Weights of a small transformer language model.
Size: 13 layers, 4 heads of 128 (2 for keys and values), vocabulary 22627, 60.7M parameters.
Architecture: RMSNorm before each block, rotary positions, untied embeddings, normalized queries and keys, capped logits.
Training: 1396M tokens, 10651 steps.
MLP neurons of a small language model. Each row is named by its layer, matrix (up: input weights) and neuron, and shows model dimensions 128-383. Each number is 128 + 32 x the weight over its row's rms, rounded and kept within 0 to 255. Numbers have three digits each.
After each neuron's rows, "fires after" lists the tokens most often just before its 100 highest values on Wikipedia text that the model never trained on.

L4.up137:103084065169108120101103198111133170154132126183121188099130167129141098149126081139115170177132153101106095134122142138180198100142113200118123104124170091138202129114081168088143072096034063138177110120102148134143153077097148107179097163119126090163093155160158113131113117114140138118172115108109100115156075115140117121157125098151130156123182203183046134195157137148110140103099089038138156082177104137139102144210123147119146120121132140091107148110171173088076124127181130118114103109071161166104134157138080081131177099171148147101146133145173081071107164103116144114083138118183140129141105170144142161172143134092116086196172102154096155102124150162104125160124189191177249172096110158082177121106116154101113146126111107177131156135112163152115130128094150
fires after: "\n", "==", " |", "|", " ==="

L4.up1498:093120135086159153117142117162180163157135134130105111165155131097100107125099131107151072132187074020133150088171167122155172170133174153151113180093161118124141160090137112122088109117141163152168147137071134128120171099131135057200065127066125159154109198174099143128113114104132148135181115156159115157087140152107114142151150157042091097110129155109138141105155145204165109098144085160142103127064151129146107126084116170086118244113083212165155122092116198113147151160109134181163143107092088128122104158135118163091130081097192174129065185151109130107135086075119125169098179117179143084096157174083115109101128161161179167151119086138140117098112152180141161122127080153111135131129109136150130077108162151152137104179124163084115099099104106142142157124078147
fires after: " in", " of", ",", " to", " In"

L4.up1140:136114061144092140160085114179121099189114154144136118168194115138167107147104157107078067147128150137156184111157134110125145138149164101192169102155114148118109089149157079085102147172069118108109196099064140128100125119114111097138113119107132198068102161137091178134138143122133074096111106159152179152169073184070058140158155123098160120111094106163099153152113120117113141145152127151135147123126119129088093139108140058159136109099115186107128128138092065135139085190149186119134130095154085107120120146142138080123118075124137103103114114178073164144226152190138128143170186136192137150140151113111166153162146105121169172156180050170176088185108094145167139073159151115094101167103113114142096073159132066117146106163073141106150158130146148193127107126115106
fires after: "\n", "-", " |"

L4.up1623:182196177148140128099162148177135104198153121168089184134136115121178172127106128124107107119092117136105151182133057115086166104108065148153113087111107057152156138128075139122126130089129152082131115146192162135107085158134185171123157137134156129143156191141077135098154118119097119071118119159069145145017090153130163174081073101151122144129164102133149097086150148130159160137200142132101101203120140109115123101118111129143072179171135139113140142113124148152148142091116108171117113153144142083147124106124138097163143171167091107121163075121157095090129128120128176126092200130106172116179125115166089117131127140077183085098204107126120066110166095076114081063138192164197129153075163110188131109108100141177080110098172107121182108097091129120186161140196100
fires after: "\n", ".", ")", "=="

L6.up1338:111094107067141147115123118188110122122137172231168140130136142160138169101115080158121093164122049061163129064157149143160186119157124124103142156177129127135144158073130147177130112150103111124108150120130177138174113178145155131132134128214143095131213162107081111194117097078115140097111197102122147117116096098120127188112137160174099147155104057130125078113124135149159139129161178116120125176118126090130101127119108117112205162143051148184115159116161081193137142125111119175130153151156071140134147136091166161085153126055073130079136171100117107153168155102171139076092162153115119132113130163157122058118067114129138085145129164108114161130169214129155089148210187185142140119141132175160152113193128117078118090097157198160110074122110147053131128133142076
fires after: ".", "5", "8", "2", "1"

L4.up1467:164146167122175050100130120114134130161078172147146175171117098081134123098107146076157121111089078104103162082196098145144129088141138127079082129127106131149157159155113141132053172135148144115116192128179118122186148110137162147214137104077159151139146173104161082139102123131152146068116141158183124116134116096130049190097151102165120123099125134177114140075165125125111110148115144111163164102122170137125136119137148171158127076084068198076118115148114127120183103147149099144151074192061090131119129166133120092094148088097163125091117096117140164074114115168079159145172110092168132088136124079094193168084167130122147133163126084160157136142048097057127105150141156142171120089107110165096165108141121151123086155088112191111140145170183083154111148159090153
fires after: "-", "\n", "=="

L6.up1323:157112180116128173199097136115110093136065181175129100146111111078157142129063081123087147147167137172147146167059090143165172186091154170128148119136126139121152198115162186131115074135158196068127131160061106164177130118164154139161124197109121133100151191151102108082136125154106101137110148153104164135136117084180135105110106097045162131106151148123156128173128133116074147153168139130117129091142095143147160149174170053110161084128163123162129108032182186109168103138116155156110117145085118084141137059197144075087092121176118122114137196168144104112053092135132121114093152110167114087152058125091152137108179127097119100138096053096168148121183111094139101092173126108083116159079024148132165121154096157198126151114180081129091097077105071084176126115094120
fires after: "|", "-", "\n", " ("

L6.up1939:144196170102120155155063151101136123133123166148207126051109169175087125082118088147052131112105106175081095111152161152177131184097124103137128160141079144126141119092094111164171120183144140116158102110087081171133088139154137117148132136171130124172138083107172164091141143133120164178044107145113118106146110101135116140144144129184140126113169149138036107090101170149197141114103134158138101152152110150140126155103109122137086108173072170166181164102159105169091111152152118100126149105157052113132179133149141110085038096095139129114165140090183069078146134177097078206063092122133111094126168107098167137158129134135155116166114129113080109129128105131177167162129193167125100173199165117166134141112162097090163099150155123129088089068146123126110111145145108
fires after: ".", "9", "3", "5", "6", "0"

L4.up708:132107118119093090164059112117154116174141081145090154188156135120096176084098089133177134139160110115149120174102080128189118177100105176151142194146096121146130135154128166111155151114114125175143148135114108122117127096158181108118134045111149129139119129192128128098025169087150179130116141147167101143097144161174165134115105161128121108140152176121150105084155153165065099117141103124143091142070139125143091121037119117095097137126148078116116124151126129163172111124158128050132141140110140106152118130099176129108106122071134115169095190098105195100057114090156128214144085140142130174149074144139135102127107104108091075076138161140102095085131171149138176157167116101129126151112117055158132088106180213119140135108118181133129098129116090125132136137141126
fires after: ":", " |"

L6.up1470:159155180150082103143102100190093069141123129160093088128131184149069107108105144094110178149141120134124188113127098087139146144051177078116113157178075116173141161099056120116100166196090173149138109111100078177107132117108146071139077133124109171168137139109038118217116171123115163138117120154150130123133131131159063140143138104105138106117072113161090085106078138150134124159111163163054110114099123149155105085093092125133173091105147174184146145106119157164162172117176082161137161180188170139132138158081184156124214148127128165201135155174144183157147147155167165102145134125153136141137095118073181118110147172173112166237164134194125140120061133125103117084138138115126126140133103086154143080137148074142206142119135206108123143121167127119147116186131111
fires after: "\n", "-", " is"

L6.up426:118099116106168117067143142110136103142161104141154161095137149122137190072148200092142144097079185095167119195175091085129123101148119163171172161107140053143115146119173114188120167116098122107149104116084118130182115130135099127139152110131113125129118163115037155135166137114045117126139062073112101120115091116161160150168106169135091109116070109131114123130166088072114127134149134190112181196141097124127110131153124113144135112152153116155127171110111152171129096172069091202135136140125073110089154077178161131128130109132150100137164171097109086135146045105102134207137106153126102102058145096117160104148161175071090044087137117127071101103132176138116099096124133124130126133141152141080061144095124149134121129124186099162125143121123177122153135093073131
fires after: " in", " the", " on", " In", "In", " at"

L4.up111:116064146141132140210156147054108125144124132124156145097197164126120075078168121160129170160095118132138068083128085173149119155171102147136153155120062135133144063091094088137117142172167104149156118050106107153099146122161169096147181117133145130124140130097126126136085134154127126178123126129135127113160132156104143177083142112125117152091132187139157089104129174152107134108117114207081115155039096136075194139108127120093155127167209037063220135163076087175162128153081166136178071095140112118127159074092176152110081124140142113141144148096129155133077106185114156143102089115097076100182102086155148118104129116073134129126153123090077108105131100126069120124169095095159129130152163105136174114113124160113157110092070150159101147176139092175115102146123127
fires after: " |"

L4.up320:171198096127129163119083163117140136129123157194134174178140090108123140162088113134140145114083106158108193131159107150188103119115086176113050168150120063147187110186133121109085126124090167138120214135104142135133111108171131163099166119078104077164093149117172066168084102062160142155068155082138100163063130151063111130120073086126089116155166110140110135183141136085131141122117154062121095180085096129186151185192125087138131111149162116151167086080130123131183116198200164100133143148079115121162118130087106103094114163077157176135126121120136103098213157092103118129064215129088172151155103142147122099069079101101122125146058135204109104138181109134122089094092174149185101068070092145178155125153146085107146178129145069133134125118160146171135120060099106
fires after: "\n"

L4.up635:147051167086169126108134167093174099116140127127150154144110090163162090138035129083116136165122135127109165159161171153100098141156096119014149197118075121172146156119159140077119080114157115168130147067107146089069183083167143081151127177149101124111181211150139140169137141119114078145086086118194074102149138098172084140164164119143140141134127149171117060102111121115117137082176188125154140074140112125124216118173155157152100109130135065135177128096089066124120202164163151047138132110115084098122082131092116123090115133137129210174150094081081125173077193091108100099131159139098083128130053136160183170124146148130191122127150116166144127125116088090092137123145085135152157165123055118166132119140130146141172132118064064138149134130151109181102129118093159
fires after: " |"

L4.up1076:126098158067148147040127176088156150092153143072118074136115163128089167075154114170153142137115128092122054119118083122177140096101159131113109124083158134114122130135182066167077128176115130123175132084168107130131095141133143140164159107086107137114071166101133139091122112099132133133152115171124113157123185171182138076135146149102072094104134057142085150120112113122142116148151126138148141183081145136062162183120130158137123201165105090092057138125133131158147133191175123222190173169156173106137130109169081150138144097065143182150118152118141073063181079170160162119089091132128151133196124125136132116151115113209150118038148151081160144080146117171178155136116157181131121081092092098087110094117152141096140086085114108126111117085146157152082176156136090
fires after: " of", " to", " from", " on", " by", " at"

L4.up2020:110109110123136142128110095133119112144110117157105133136150146075142110112091118126143137119145142113096100133101125131187116138127177145179128155138093162166123163119105159104081091135089127099191126124135076125173128153129130099116118106146097179111080082091172121122143168097130112138168158121117137126157139071117107084105146143169120119114122157126107087106168121120123111175092133120088121114108074089141067106103122132088072097098106122062157155126125186173200119157045087127113164176129190136139148060099128128140119103066144122101104107101102068124102087140048147179095128119100139116170157102165088109096099127123116206150182147071084141077131130065088074161143101124140131130167144158121087090111119191147142171140146102153149066142144154115178105151140149
fires after: " |", "\n", ")", "-"

L4.up1852:108112160042104224113115127104093171081099233144126149135088160123158127081138121108071139120082137138118183169143085162161059075116134097149059117145114150136219071107179084131167181143096096146085123110085152164156052150195061116151152126110129102128178089158115187117090118044098112190137112174141163108072128121102142112092095133168127115042108161134141103122074183113166098126133106152131121108130192084135172143120131128191118154123138109103164112142116142140098143158109083124147130153177117078127127091158129124156125114150128095125123088164144079098138137121148144103080140137135117100136111129152176166103197122125115125145093154113177146097104144141114160104153167060147122178110164084140156125109106129089145125105135173150112182125150090053074146125118127
fires after: " |", ";", " C", " c", " F"

L4.up1826:171137140160153175147099185109151095084154175117135131146164162144211156136145146105083120136152216149099133117119149099163096162154162132094117058130108140125116151139159144129094138069102130109119198169158176157176140102091188084141148108167112130100166092125138176109125123149112126148123096130111101085116100075136076136069127137123109115078132138144128122175131162084058107166060088081172155098122169162127080081214137101056138085123133124131114137131218142122125101115177124174062147192092141072094149117143128128074160118122124152158174066192121113086146187197119100126102189106150115124118170123155150091143122141099130157215117102099119132138109118062098071078072128185118119107134131156130142157194133113184114183105124192098052124084113130158093143167147112
fires after: "-", " (", " |", "|", "\n", "′"

L4.up1144:114142173121151188137092121120130122109181160153099135115164195110092108178124087174157101107136108143144139144147165150119155199124083155125132115107110150146140199149094134076085102127086079107156201089051110134186101091086141101133139101161137129156191117103199141160137158121109115108111164114109083118135120105126193130111145116108184187092158084111130098173086169112113114188127138155177191090114200075146118149117128146075142114098118136061150106108133082116106092166115112134130167094097116151109142163121116154112172165080128124081147110119162103152115152116136077132074172131107132119123125117096093156060113150117174138116081070117171127204146139073161153121147100196097168106152184168153151135138108097138156099124149138165130102103184149195170191099098153
fires after: "\n", ".", " |", "-"

L4.up472:116094117097130113130154158102141151162127137161155147145137118112169205144111149197084197143097121146138233089149125118154223108149129151139129139172055106141166120145145130152115116092136148147128179093145092134126109139138137189108114123135179138118157154178143166145156123141091082137145173110101187078144147167090109136138082085177093121133117128150110157136105122115128094133114140134216044152046140125100107127158087063130047060127143143046171110111059146111157154130143121148092118128133105123088168106130099147080166145082143138134148154119098086088196172155128155129097188122087122191165096143146079146147188155138195135146120112145157109090138130122097083070131157139121169107062153104148153142121168151125138118067077103174145160078119157130159147092191133
fires after: "\n"

L4.up26:175080140165084137080085146134112150132108131107138140126119116165100180108122144109150147163104123145126061082093121164143159127142174130100135157087167147136165142104169135200106115114140102097168151144198143126109103135143145162150117095163149134130174197118201110139101072160168117098161141182144108077098119150092092125070151104149042126105121092132077061119117118104087134120115124111236147141120167121121132100105077110169103116123152123130082100118076111094174139198186118142131109147102151093096096098150135116100139055173110081076154116098175095142161153157053075161151164109086124109127097107143128153160157176152146141193083075167152112189143113075099115088127139130084153141075142136143088115164151158115131138140146092187152106167120135175106164141135165
fires after: "\n"

L4.up1018:120124098103141119128123166155105160103108177158160172174140225131108135082083060169114117133110172111068099169115111140132219103107181219173072120139129098053081189198139122118115099065145071173192129091107159062146125118116094121104146152127115166130108180110159190185096112135122139113074113136131084088097159140118120174106133078113104096144162161122085125120117153150055104097105056103179134144121145172161142141163138097104161133138145120101114122141146153116095163149131093121101134144153159101136149141130120141143158153161127109128137113181129157177093125142146110148150141120108090133158116125111137071132119183136065149088194112124110110164118103114148136135149142153089147090120164133099091184197208117123125160158090122095154154149140168133040156162160123
fires after: " the", "-", " |", " (", " of", "The"